MLP neurons of a small language model. Each row is named by its layer, matrix (down: output weights) and neuron, and shows model dimensions 16-111. Each number is 128 + 24 x the weight over its row's rms, rounded and kept within 0 to 255. Numbers have three digits each.
A block is one neuron, or neurons of one layer that tend to fire together. Before each block is what it responds to, as a language model described it from the Wikipedia text at the highest values.

Responds to: Table cell separators before numbers. Spaces, pipes and slashes separating cells in Wikipedia stat tables, mostly right before a number in Total or Majority rows, e.g. Total | | 46.
L7.down391:182136104121119148137111127126073140135114091132103128183133086163162133159164161102051119141159158161069145140108163127088147140113147123121130094116147134099159108150153130123135132145123125119145151138146104081108155107094159135130153141150140182083158145129227109127125091146166114138
L7.down998:151134144124112174112129109118138177146124109111143128128137117116185126103120124139114114164150142097139131165091112141102160102131140127108155118087128136141099116160127108131093125118129124136116182129126158160110087155159129141104156137121099148179156148152165128143137127137173135098

Responds to: Country and nationality names. Names of countries, US states and nationality adjectives, such as Mexico, United States and Italian, often inside table cells or place listings like "Paris, France".
L3.down222:150157119141125131163107146136155098111161151108169153129140109137142147118119176114083135129090152089173110094164103164136140162106165125117102082120125141153125135130135105149122143120147112090133171117072116165075128133194105134126128124111123123127145119123198139146128093137140134125
L3.down346:187150131116077141128138108160142126097109184112150078146134134125111138129140173144108138136141167120145149105126143160113152124101158138145095137172151131166130121150122099135113144081121134111123142109092144140096106150133145126084165128099138157129154149134105143108153115113138151102
L3.down363:142101120133100123124118109150127129118126104145182118131138062160125156126105106162196151109128168086145129159114113118119117123157137144110145127153137141127102150121122123148134122117165103134121153110112171130111128149088113141144145118126150123142114140115133146200105107144151146137
L3.down903:080097113131126148083119129188120149112112154126145138092100119125162166101126121148153118076154161122110119172150118171099090146179136104130128138099115121127150140122137120120135152151131129075088164156139159102133128137099093106117145098135134118155135121126146156134122168161137144150

Responds to: Transitive verbs after subjects. Main verbs right after a subject or comma, mostly in plot summaries and reviews, such as finds, shows, brings, and participles like finding, describing, causing.
L3.down10:099155107136119135119109107117169114161113112122130114128095084132123099135138138098147128134122156171160130156109112133149133120143124127135127177146128161098102130109153076132083134095146156177092137088135098122108082106135142116128147134113099107140130160102122117093180141135121160125
L3.down20:144131145088143157150120126093081089156139068145138159117104118178078116110136151150186120096103154112129115113136069133138121105107144107135138172120119125161096133126106105141087115169168132102123135119095076178129128128070113070146132143113102157110121117114127076085146138071159115143
L3.down590:091103129146137110130131117163132120174175113140113097079124096183116114119165117096168062097132113113129150143107139119099114114161155174148159159132115106134152131126146161155124096143132097130139153107106119177086122103105095122108129143119100119114136121103115127091123143111134176119
L3.down988:138151145163110135142100131108151103134135105154160086134118117128161127156119119116136113100120122150113137122109158117176109151156105164112128156162122136150165073121141101117121101163134105160109120070067098137134102182114153148136133084143111145171117142117114103140145165135103123132

Responds to: Anaphoric topic nouns. Generic nouns, mostly after "the", that refer back to the article's main subject, e.g. the film, the town, the country; also pronouns like it, her.
L7.down867:145105125118073123140149106138151124155084146118144128136147108136113147107098195155164157113181156128120094117101113139138122136183146156123119088114113123126157118079143050107104150149126115142119149095124087113124143170135145112144166165121144118123111137109152133120113169140109148097
L7.down922:191145138120148155143123094142106119107094131103164110164131137131080179139130147115202119172178163165110110086109144159116122152095144131124113142133120103134129144126122083136122168133092113122097107099143109154123110135161126121125168112136119156174100168107093126156111136134111137114

Responds to: Table cell separators. Separators and spaces between cells in Wikipedia tables and stat lists, such as pipes, semicolons, and the space after W/L before scores.
L4.down192:114178127129117142166154062110160128128157171065111132135104120107154137141127160111157068082115128155136127153098160118122148122113166095146112112139114149151116121122141108137119148114112134141178151142140153134117086171141125145132101156155155160169133143150094094167102153130117156165
L4.down207:166124071155138158079161084143135106140097119093135135106147167159087121131118133120074105096160118122134103117166153128149144094141088140140118124146133095121125123150093136118127108136127135141140116145112138113115131106108165152139183120123120097135120149123135109173089159129168129127
L4.down273:127113142131171149146118131144124072174097133134112120116108144153130125123129161121084162150102167165142127097085145140134144107109155118114148156144119113160130157119119125097119142111123108122135123116138185110137104125144155133104122164112131138189099141134149147178139122128107123097
L4.down443:155112103122143101132107104139162128140117115102116157099131139150103092095191104115121123106105147074117139111124146108169137133128135106124141121177115117139160127127101145165107152157125135104142115117077141097171146088148167097075106165120105108107089095142195109119109121110098193079
L4.down562:137093122137097118087122152170176111140110198113110129135179118116142144105131110075143084125139156163120152113158124138129076118115102132106143151147138119095086173137085137088135140118118153131148126166085124147083130144129120152148124137120110096099097122132083125146099151155145114122
L4.down892:158130114117135108125141144122116115135103161099115155151117118125116157128108110139088128112153094131165081083125122138109120133129129163079081097119115134150164151135153131102122169152146116140133099129118147121135173167140134131149134120142092127109142113124139109135101143151115178152
L4.down1028:135135117101116090139151076155119121166116173152091131113121110116086120115123125133103120151160133163135093117093165110172116159129142146157140103126142140106102114118114096095131120120144148126113124102143102150098153138164116154149148126097128093096137095146115107114127134137178120122
L4.down1056:141162152147101100123166111134139146153156145114124140120123156103154133160106096109139124134110160095100138102131150124166120135133109155139155110170185176120156154123138113131139152184135087104123159110093126094124138110146159133125140199128111123087147089140155134133157178102117118185

Responds to: Verbs expecting prepositional complements. Verbs and participles after a subject, comma or "was" that lead into a preposition or object, as in appearing in, known as, stationed at.
L4.down37:115149185130106117126098110177144121097138122146129167161107088110145106119150130131117135067128131158202122109107136104169128129127089123124168131120121111154120117147136114133128113103123121119110113128114146158132150075099121131136101119133133121153106158155078157117145124108130118130
L4.down52:139127157083142184155151124128154136151152102167152139136173146123126130153128128112164122123109137134123152125114116129110151129115167122158159136106103126127135137146147104142121144155166158132133167098138137159093130097061121134177133101124121130136174140158065143073158122083144091095
L4.down56:105122147107120194126098141115142123157138097217135140123108135062134073147130110160136159077143089106118104147096099128103117106126155147104118141132115160114150065165133155159144147166173084146126129092127100119091142132125116098133130120135141139106137120111101099131155137131110145149
L4.down193:108149120065154112152097106128175167121110122155131112127129156140164089114149089140166140117119139144155165136090128078120118157150123123097089147146108150128143114152127097127117149107161113173129104102143080133129108102139156129113116138091144124134116112114130158140178107114092118157
L4.down437:141120156154132174134128132122101130133132118108131134137110139140096161126149157074075129152110099169134145074140126132154134127140114121155117101133163135136132148159128090120069129140171109137120155137123110099119120129087107089089161097134145073135134151147133154104131128174121122140
L4.down526:144114147082114175153083117128166145142141091102126101123108104091138094130161132119106119101136141169130168122143130108140127160140137105127139159116099119147134084118133080132117119149160153102140136109119108130100107101083115136122125113123119086143101155095133117082085174109142153147
L4.down680:130107138143140132122129127158163136137107089171087148138099150125102145077127109128170105123105140153137132125153143130107114163130101122130138133105103147163115161137129090103083128156110118104097117138156116123138103151112097132137144153143158165146136144117086150137136141108126120108
L4.down855:116159167121131156126110103094170151132114113164186118153148150166147117093140154129143152127110176147105156106142117145114116159088088118097146158142136108132119097101131109153099134118059161115166123102115134113131125090114128139142133112123160112147153140115099136081107119104139115152

Responds to: Wikipedia table/infobox fields. Column-header words and cell or field separators in Wikipedia tables and infobox lists, e.g. | Title |, | Team |, Total votes |, Country:.
L3.down68:125132118136134091186170134144107136146174136165094117148109113137144092149098113135166153122154130133136115145116141117113147135140138100143134101146107117094155115121140107178159113119094122143140147128156172138154143124175109111102110142163151156166116099116144131138124137127082115143
L3.down200:144186108191160104104085113097182117142119124143154095160130127124154095106083111136152135152125139144147108131112103113153170156153142154173153117136122165119137150180115127102083171099140125146140151093120140120114143091123096112088105161154136090149109147110127155115205099117116128111
L3.down804:132163112154135140136135125116171169130137078091140094134098158080114098142138126115136148145135129130110143127134172125141137119160153135179124106111146146101179112138160086112136100131088086144090180114137148083120086127167120140142161138091075166106079097127145118130109075110105145172
L3.down945:116173136137129124145139118165166113135118123137111174128101130177126082149138133124128161142145122123145155102132131179105116095111134131109149132139158151129176139114119118148127104175127093117111168109111147139153126109118109138080127136127132132136117098151149107149122083133097162100

Responds to: Table total-column cells. Cells right before the final total column of statistics tables, such as footballer career apps/goals rows, plus scattered prose tokens.
L7.down259:118126096130147117086135121157147156132087159141095126131118157114091075118134102205199143131140153153156115122085111105148153168121143141131156087137104146120119123088117103157127133127141097102141150102137118146136131138091129160131123155153117123118133122151140111118140107106126137165
L7.down413:119122173101190105100104122169131125133122115116096130105095188114132151108089113098134108174118146127104101137105154108129164098161142143151098111153117102093123106123104139131144142131122111154167130101130170140129084134116115174138129123141124122093113171178126107126104131112122177137

Responds to: Table and infobox separators. Empty cells and pipe separators right after row labels in wiki tables (election Turnout, Majority, Total votes), and infobox colons after field names like Party or Authority; weaker on "of" and "never" in prose.
L4.down224:115146130100127098154160141171117127107127130110111120142098100151134144115074155106103140156176154091128165137115157151117146100138139141099119123177128124139111123124105077113134112129118099095156141107109155153159120090116129139151136168085165136186138169101142131155149129135149133105
L4.down256:158136154116115140112089140138119117116101119099123125160147125122087113138100143097110136190154144121137140106133186116133157195110166128186177112153127147104127135101149129114163091106124127098134128113159126101120142103116149154162144162143129145101110152127181134129105156118142153109
L4.down282:168133106104131141104105132105171095099133100091132104149109136099149110164142144097131133136122112115131109100145114142094164093132137179154124128124113192105113144130091113147140125085159165111155138150113145120122086156160116100183167146100104165140097123105127118147098118108124110117
L4.down740:143143172126102139148147134136130114133113127150154114085153163149114110116139166160015137131116090141142170130134095140144144121117142113140100156135135143142148123105153118120117117167099140147147138107106117141153127162131121101164139124147094126115134125133153126126140121075132106139
L4.down782:149162164123116128144140101120105084094115160119120158140107106140107098093068129097188161163155151168149175137142136179113175060139142139116120113122135113124139146131095124092061112141100133106126125130116125136141101119144124126149161136122158131136170153122125139132166118124124108132
L4.down811:136186159132156126129075149124137126155118104075151144113168124138146116143133144112128125138128151098135135137143147155087162116103127117192153148147132125093121138108089136163089099125100154152144124152092088123152102152147133125098130141113120149078116106137079120148101169125148176077
L4.down1040:152132122126093151135134115148139119128122154125133137122174143142158130141123121128155114106148117119140130140127101162128107086155054123168157139109172186153143136139187109153139114119094136108118183129104135168106095117158081162155143133099114170089129129116110109116138126122151109102
L4.down1091:139154166166142129166111129132091136108143093121105078133105150142064144138136151145133113076130102167084152092158140149143093113122125105110169114125118133101130146116120152162156110167120158126115140153142131120101133135095145137128163119129128114173138144092129141107096128127116149072

Responds to: Main verb after subject. The main action verb right after a named or pronoun subject, or after "to", in factual Wikipedia prose, such as issued, signed, announced; occasionally a following preposition.
L7.down138:164128144074072131146159136214155130122112163113123153129105146192113146110111146145186109123116140151155109103129107142139119173122125081119138163132118110168142115129190095140130127130141153180121137088083124124112118159148143162128144108117097094131109109081133104105160164162100086147
L7.down1063:122132117096105165118108090145132149098106173110114117121110092108139088158153180113096115098149107099165143137164142092098122129106139153068100136140132143188177104152160126122142112093137109080102115115153116098139116140122114174164156116100103125157142160157101089123162143171105125108

Responds to: Institutional proper-name heads. Final word of well-known institution or place names, mostly the .S of U.S. and States after United, plus the Army, police, Circuit Court, Gaza Strip.
L4.down154:138141129121102167167115107140122112130103127083128107163159134147099156132143197158156087102139140129123093137121121105083071098152122156123130137122124157135120138136155104107141131093133099115126108120139127137113131160145109143133161120081124153140119160092131108155149154132092134130
L4.down507:124151112096101113095105103135141115131120171149161131123134104108143150166103173151138084134152101122111077163138123109083143148131146132091138098139112085134139132098082096135100111171143101094129126148116164130125120161108154118136141132147112137106145155155096152120133128127121115089
L4.down722:123100118116118134164131113134119121116103096138152120160087145147086099126122159123112113106116122112113089160107104096121117155166139143137109113110097150142110134081122092116157100137120138153143127146145171129142119123145096110129130126163141139133116109137125125138149162077124136118
L4.down746:203154170131143122125129135091188117152146165151117111144161110135154090139134128133132123127134083132161110159114142126109090129163147137151101088123096148124124143140114156104163123135150163152123176145166157106123138127156085133097103179128118126098121130070161162130109136160115142127
L4.down876:147150097106134131131153113193129081145107155183112116115136127158147123112128138102137110163093114111135166150099124116126154137118151144145169119122133093163140126111113103127135131178078114100143106118102129147178114123153139170122100158091125109107158146139173113141160118134129145182
L4.down984:131169167095119081188156146148128135152140126116159111145128128118068127124119151155082105128147110145150092092136133102129153138154119147142113130154129147142149130134141110163089171143101159105139148139130120165151117161102084129150190098068109122127134125144104106084176098136173161152
L4.down1033:115145137096121147118145108115089126119174087161104155150096065125139141149096132125116101125139159137123130157102123126166156097153128105133130089107109145137115125162139145167103094134125157146149154156139136101154109122152150142101143145121135113151118139155158094126111090111108138166
L4.down1058:124168110154099089156149137126177116146076156136078119156130077105127144125113080122178139149143189153115169140092124113113145134150109170091101111172153129122113128112149128124132148124131079102093106128150142179118110091120139113146127148112123127160143159138120151131120122136126122106

Responds to: Table cell separators. Pipe cell dividers in Wikipedia tables, often right after an empty cell or a number, plus semicolons separating flattened stat rows like "1; 0; 2".
L3.down241:149101119102124134103113112131131130149086119129126171130163087098138148094129121132108138122156138138122111093130120140128118175126088121099113129109088093151132183131125158139131137109148117132156106160131151144127175124120162111140104148176162116188137160114117168174115104134176157119
L3.down798:122116124120087136156138157112146166085104110136146141144147133135115156153146079152062100145150085156159122144164099146108154132118104116110107155145087105127074178119108123153139088121145115113103097157149138094107148132164146114120119128103141143138147129163137143181126125171139175145
L3.down860:200129088078087156120131130139121165146114118142155153135132123153107143102150138105102142082135058161102109099133110166115120150148121129134129129115133116144143115143132163121123122126175125127150094148143141122083153149092130154153137086167121158145124160128136130158154138126190132106
L3.down888:159089113122098157143157131094116173156138140139144159128144131112135115105125134085119136120193135101130104090122108145097122158135137126099141135106107107104111120134134168123149090110153135135130090127156109138158170106137124117156116108181126114124152148157139108124163134147163153148